{
  "n_layer": 16,
  "d_model": 256,
  "n_head": 3,
  "n_kv_head": 1,
  "head_dim": 64,
  "d_mlp": 512,
  "vocab_size": 675,
  "activation": "swiglu",
  "norm": "rmsnorm",
  "norm_place": "pre",
  "norm_eps": 1e-06,
  "positions": "rope",
  "rope_base": 10000.0,
  "rope_fraction": 1.0,
  "qk_norm": false,
  "attn_scale": 0.125,
  "bias": "none",
  "tie_embeddings": false,
  "parallel_block": false,
  "init": "normal",
  "init_std_qkv": 0.0254,
  "init_std_o": 0.0,
  "init_std_up": 0.0254,
  "init_std_down": 0.0,
  "optimizer": "adam_variant",
  "lr": 0.00167,
  "beta1": 0.9,
  "weight_decay": 0.33,
  "lr_head": 0.00487,
  "warmup_steps": 287,
  "schedule": "wsd",
  "decay_fraction": 0.594,
  "decay_shape": "linear",
  "final_lr_fraction": 0.1,
  "batch_tokens": [16384, 32768, 65536],
  "seq_len": 512,
  "doc_mask": true,
  "train_tokens": 171800000,
  "steps": 4793,
  "dataset": "wikipedia_en"
}
MLP neurons of a small language model. Each row is named by its layer, matrix (gate and up: input weights; down: output weights) and neuron, and shows model dimensions 32-223. Each number is 500 + 25 x the weight over its row's rms, rounded and kept within 0 to 999. Numbers have three digits each. A neuron's up and down rows have the sign that makes its largest values positive.
After each neuron's rows, "fires in" lists the words (lower case) most often at its 100 highest values on Wikipedia text that the model never trained on.

L6.gate179:476480495492512499466512565494476459514451513463491513513480527511520479469544536508491491506519469515489474524505495496471474492488480502514486478523498473535485480514516497467534477520507481483483499481445533476524531489521486548526468492498489507512481515490478490464476532474507484495515530490527486490445463512500500460534497488485516524480526465477501501501487488501467474504544477512464552487518539540486512518530471521494522462490582491504521559478486518495494526513448483469489492495487530520483456461486517482488512483467536472559522508479450500461474476481480513482
L6.up179:508492501487490523478516469452462455525503451505500467544523462512542507511483523499488488509503495516544492475498469465513488526485468483478509525492480466509481519513499518515471483518454499534458480503518558486537510452508475519452489486508539524479517509532503510508440442499495500507519487523516531518471467502490493481487513493507492543502522487531460498479554488487472474483511520496537459493492502501532483526513496515507494467476519507489530492551486500493472496488546483506517540456480539480527491512523463516513492486529424500488515473498477537491477488499507487513
L6.down179:486513500460466501491473474484525516499528542510508482456467529489543483476495492522492466481539507499484492480492525489528498518521492466444477520498495508543471539500493529525512475539474545477567494513555487516464510502500488503478462499470505487522525507490535483527464487477511514480460515481460528493502490464475502476484513511529523525498515514512485496493492495556530491501465494457518504504521531508507500520523492489520520496527502532508482475531492522475507545530472552528463476491511483498468465533505497468461523492526489527483545552535520458451480501547545471507
fires in: "december", "league", "leaving", "henry", "received"

L9.gate492:466481450495473503528479455474507478513515420484496518515499526486484523480519523521530473489518512527495505449490500520492485485490492507443499479479498446541541471493465511457469510466511520452502513467509511492511537542490509490473510450522529513498461507453510477476482507521455490492460545536530486496507488510492529497467494487460497549551505469472498458538513501528551525509454500480487497439502483526502477566489491525513544507520487440475528503516507534483511518496515510492526536518530536516495530522512481540521467502460509488474536484513513500516473482494447496483
L9.up492:516488503495490519557536480461469487496466507527524484495484502461460465497490492519524461484463527524498488473486475521535504529493502471485519479486493538461494481568515478473459473465482509498477525462505507488495498486479525514510528482476529485516492505527490539468486438516482507525482490512448487523482496499533541505493507511494504485503531510474513487533494482459464480493510460518468519421484554521556496505477505495528484460521505502523488503488497489534543480512517497461502468532478522502470504549508498503550461455462443505483477451516474452515497491521509501499
L9.down492:502507534472518500510562528531498402513536513498489474463505498525447486490473509449506493488479525517538490485500545476530512529508495552503504521478535482481502495469488440523516502483502489459464479507499458494476503522530517493501546524448492433447504505543505511486525476490515461516487431522499508524498467480541458545509478520551524492485497490483507510481471465483480486483528510496490502479440501506482512475454506499499518487487520490512486518473505508514495474511488496482449476535491486493512499536507492512455476494544532496510488468498479513470499523507482471522
fires in: "of", "when", "while", "war"

L4.gate373:426524493467501517551508500517516521480522494548524477513482541498510513490496491488467468525469515487497483493469482553497468501542500479493481556502493495494516455534455469501514504477483513518532483470558476513564474480520470491481497477479496487520497511490480533503498504464473504483513507494499478506508546537479486478441480547481476518478481420551468500529479503520477480456494526504492472483489514458516490510475532454520516492494497501525450487521434488506499495493516474498513562486514470512459496488495485467534534500516488524513468528516485489517502451494506496530
L4.up373:478500507492483485472497504544526492488514490552529477534478485452488495491465511468492471548500480444501469503483504479529516517526511507512528496537483498466504438533462491530492528480483506504546492490532471507577491493528437468471486467496538523475506479493491521508500476513503476501489496503479461498499541502480475488438489540502485496488507465515493536470481514498498514451482515473484490512496516437531499492497540474531495504523466478487491468515471506510505503480504483491490540482518469538450502498484497445522487508486478519483478513525508521526454500501546487536
L4.down373:521497544510475471479533518527510477542508475470519499533517515482464463524469477498537512544516496479486530499526481456504528469460518512532574507502471479490536470521508511531469521465464475516478538491477490496512512546527459491508501475492536479489510475491536489515480494544533463501480455526477475497519488496467474506491487479569520476505491508494469525481499526485485507464499481519507517526509488504501518476531523528501520498505465503520512496498503502513501513523512519493504469501499470520486509528477506510481502491463488463501490477497539484499460549486523511511
fires in: "been", "known", "born", "applied", "found", "named"

L8.gate397:505462490513503531471484533501468486500491463485512518531510538489477512544483490513540474499548521571562501520480466504507456517517487542526485529470554503503504484528529502486517477499490543531485516467523505522482504462501500512484520494480546509546537499504506501491522535518468559492534526508522496458488516521525505510467519429478454501558466488464537485475450491492482454517477529501548525514470478542507492549544482534491543499544464500477469489489505500488504496529505466511465531523484487507476530473490518482468527518515466508506472498481524499487504494480501491526
L8.up397:500490495492522481503510552544499519475503512457522513530488547524504527493503512527489490562531516499480481461533519490500482513504513518458511546446532488535483509518509522495510548531472507519441567533516470508488494494486501503462535500480478522515499470525476468499525523510487512487510514490515489470482481492538482464499491493479503472485484464506507455493471508499525533545489521497546488487466465468482522475488468514474469519514498453508488473488506518499490541533508498480532480486523510464477469482461527495459475494511454501451486540516517511519511519461488492508
L8.down397:479470493480485495521531520514531478497495479488454508488501479484539504482502468478489485525553467505475516517518514494518486445547473539485541522459511518542505482482545483471481559482497527492512537529513514505492492468526490532484495457521531451511511492469503481489510453480487495541509510535522520462505478481515513470524521502514517513527489499469536486501504461492498488489544470470435490534462493501509462471500514439509502479529489500482534468523518519477508482548475499478516536483524500451458512478519537525504550468495495547497505490464522499502532489524519453502
fires in: "3", "district", "successful", "via", "success", "discovered"

L9.gate298:486461487525497452512506491492552491496481512500525470485489528466483540494488500467512498493500493484479526546524512477476491539472471485520492511481497442498511465503515483554525487454453541471540467512516532521469491495484522521537535481518515522498474532559484507483497497499549491508490513493486496505482511458482547496485490518481497496487470479490454514489521502474485524503491505527513521487534476558448480520524507486539498512471500514495490437476523478494467560508463457478500475495480465496486501488521506519503491505505496503516466532517484516491512483456502496529
L9.up298:476479499506462505525509517480497482534515449504464508494453465477485482525512474451531496517475543481510519474504453486478488524504534506479503517498531517467485496541470488496481488514538501502511544534560520503424509475480489471493495496477474478505485480473544481499527503493530515497507502487477534491493542497504541523505500495498502464483532529471487473499498429539539511499499511501523515552528494488539452555529495495542467514520488534467471540481493483493498488485513494539508475491470514496509490476493529460513507496540456532528504487484527465544512493497491500532
L9.down298:492493481512520494529518474500474462513487504468492472494518517473473532478551516519491539485472515497503491534430468469486480516510533526491511512478510518510532516473545504511466501484490512496479530541503528486516518437498494453499475503484561488503502540503535491495486477504508512499486505517484464485518448451526508537524479506475485469530467503484508471470495519523473519502462510475495510491473479501502508490506483518525494458521471541509488489540466513513491507496469495513498497526503514494521510507513479505521476524475525450544508492463514492456506504511480514478
fires in: "there", "these", "tamil", "named"

L13.gate125:496504478457533497526469477458513466471452543475520523489470502516522486489476459460521473488468466507482499482551491520524539461430529528485475472467481528516519499534491510528465496489472525510499513528471503521477504514532475489504484497516483487530442505480530520498484519472507507510530506474493485439532478509525526510495490479490479490501474491494548481530507526490544529520493468527509502512503472523452510498516486474476502504551509514470529506540544418509517513551556519499535480477488519523529469440475508511529503508499537483482433504527496480483509478471487520473
L13.up125:530513480562494534467475484493514543475534505508457526544481506495551507504515500531504539477493450484504501497525513533470493544479519476540508530551501457472522529490511475534510506532527527476503538476493501508504507472524527481491527485519504525472488489466496515487508504474501533498498512511516465487530498489536502498515518513486489463506471495498505505524484505454520512501458515531523441486503519505524458530514477488508529495510508491506499503460523512464466465534473473468551503461535511490468556493482519441511503481490479509488496510516487498503486498494496523455
L13.down125:514506500459540490516506558481510479472458476510528469455506495523472530516481502458512507494445489487498502546498494508525560527485484500471490480474521508479524518488483468527500542489494518511459461482479515516485513555524498492531492511534466487518530492484506523524480518452521510492522481496460522512467479540526528537498504520508448528510483532477513495534489523500532543495494463545503502478478492509509514503521480506527518516505502523546514517540510467510547486531528493470538465510505512535540538517546490484564508511532515521469497508529484486481530500500494503469
fires in: "an", "another", "any", "anti"

L4.gate351:463542513524476544476478511498492504517476485513530497487544491456515500501570462478468502514443471523518532508524496499469425489505478486490462518525519481519498509498461529492479520507474499511469508508503425539511507527501479479516510500487517492491490491533469481446477531472458502519529476534520458521504505509511492492462448498487455504453530504512487534526507525506468508489500473480461537481488554494531494499440507495473523481465490538487468504525505516524557501537499494502447518518538486484467517511515516530466499497509494479507511513523482501522515490472484535503
L4.up351:501510533496469480466501483503480479504501461510512517510428471525525507506491519477513495498486510509514495519491531509497481518458512541495507489545524525532497501489501464461518509478502485535470526523530516501471522428527554510490494467469459522492493522529493557526471521515491533491534506502518530482513493539509538481456465520523513555483505501499504491497491491551452492464497517535443533496536469505496504469491508496488458467512543505557483497504480508505508460516506529513426514518493513512536489483510523510440490494491461459518522469528461523531497464460498487475
L4.down351:511531513506571527489540508539516476472532475500508529457481511496465516496475503512511491486540514488478517460517500493474488520494544528505479489548540467491488501506488491510467488501521430483508461500538527558456521548487557477508488484485487488497524489526546501495508545525488520509525526509476540513494527443502460513523549511550461468517518520533519487515467445522505508503469522483540484519505504509503506513537492519486505492490478536462472498527539486468499485490519551521465515514455467514504519488524521517469487505523501488520514455502520520479551482524489504461
fires in: "when", "while", "before", "french", "completed"

L8.gate250:502533465486505468492501539517473530488508513486464510492492514562533542522519486450519504484505486499497530516477484499472481472482446492562481509539513521487500517498498519498485464489501530495502534518471506514500507515501545475526514541550515504506493490468561469519488539499524545489526522502507527511522505462544473540480473476492473531493499514495481485514506492512515511592506514522485456509503509453518481502525490557501538507478472537466454475494490507477477513490485539521526496476490480487461494481490500455515523507565490491503508502484505506532515516514486496484
L8.up250:524532511489463496511544497511497463477494469466483452478500517471489493485458529508498560515509502483517499528522485513449514477487511551519535479503510550496512495507496503511499486503511530550504505537546525506561513501513527515541543475539509498513481472472493479465492493489482514515512500507503529454472504513525553540510533457480490474493515528454485488529485534515510452499507491494533532522460441514504493474494494476490472517481517506491454481454469510495542450478539469539502491533513521494492530479467490568496453500501515491451486494506501498482509521521475497499
L8.down250:473524525505540479493514495471481513526511505487549509502536449542530521480489468502528493496466481514514495500504503506536519483497517469508504514465504474513484495511497532486507518552545442505466522508477537472537532503482539470539517524503540560474504519520507474487495501483484522472455490452517490507503498506492514507514466521531495484524526548487513502455463494509488539512535504508440502523554516448501492480543512486473493514532500508507492500458514496500482527511496542468497429443516494510496501495498496505513533494520482527507485532509481534514494492494465469479
fires in: "world", "national", "new", "youth", "staff"

L4.gate341:531493535500475484527524489526518539535478517539497489461518530483504505488499560493512530510525493506499512462534543488525541509472459487494480500451471543561481539519522472491504480501496508502468491466479515516554519514484489537466460516495526508483485495509453496513501510503521490534493513457487523485530471545481490509487525487459519522465474443467568524497534524509491549558535483519521483510491502459493481524523539473515536481490478496498501488468539485501498471498506504461519512483499480514523444507505527487521520528516518471509458492531493520493487518527510522515
L4.up341:472528498515488483496477456532501525478493498466492507521502505504536487550472533527479465498476485493518493468532521518476541495504533494530477485529516496519468484473548529488510506526484507495526520516470449501504544531519570514505501487499509461480506507531547521507516525562529462486553511462470566483529543467464480497537500488506504519497514488467493479517501486525510480510500524487516524530457460465510464519520485507502508491521496497527497523496517553510478509522506516511522516502488520518506508477484509567516464512507483451480469506527475492480479530495497461493
L4.down341:479500476498488522486483484489468518466509469519502519471518470507489469493510516512490480516522531525547501465504482483496555540486501530513496447488521461520506477466514505580522485472481480520498522498518521500530472473534517501462502500496527545546506509538491551520525513487495459489495491520460531476527503520455479494507486471523481518510509476486435514493543534551486465525468485498511497540507515488502490480504496520491483491550511549515485523509510518524437503520503479524462452487479480523499481539481496501521498523479506487501471500497489501460493522519504494529
fires in: "release", "type", "episode", "episodes", "case", "code"

L7.gate197:456493487505507463491528505518481509504446480500552478508522530470522538554494502493534473533487522507498524516495539478521502491511464491453475493531510476486520520473506524517479491509513574555534484500481496508491503529539467506501513483532502492473544544560432491473520547480519490499490517497548500504492535518521498483481468545478517522516524453526497501516526506484503503498470480534500451492509494502495489514496515525459521474484472499500486489518519495543511531477458512489528525488490498478450496516449495505547519544505491492462530574502479498526507499473539512512
L7.up197:496504499526502523502488533519487510485478538528475521527507523496467471461525533504526520472504498492513493517544509497519535523438505524559524509543517515453468464505481552488522511507500466459479465485592530475464467500528494523510483477524495512508493478525508550503552515540500508499515524502500503478520512536483514504484498528478513541460486483475486547550450532571511494505533499485498467553492473517505466464553525501531516505502518482500506500455481544503512504517505531494512468530498499486518515474505498525515478477494508525529482468521508509519509506505461507510
L7.down197:469471468507471507493550495526461489511507499530536493485520522491488514442442474507496461474499499498521493474520494528512523541514462537488510504507482532447529528514530515539535518500511532487472473503514519512456489500499498544487496523504507488472492554524472495507538485501519493457489520562487506510490517473490503470463522532467530511484500505463536502510500468505543523484477531499430534470563505485478500457476533493513492520512517507528466513459512527502511497533511483516493528508502532444506502525555533478522521485544486481511461529506438492513518500493506507513
fires in: "october", "ottawa", "since", "win", "november", "ottoman"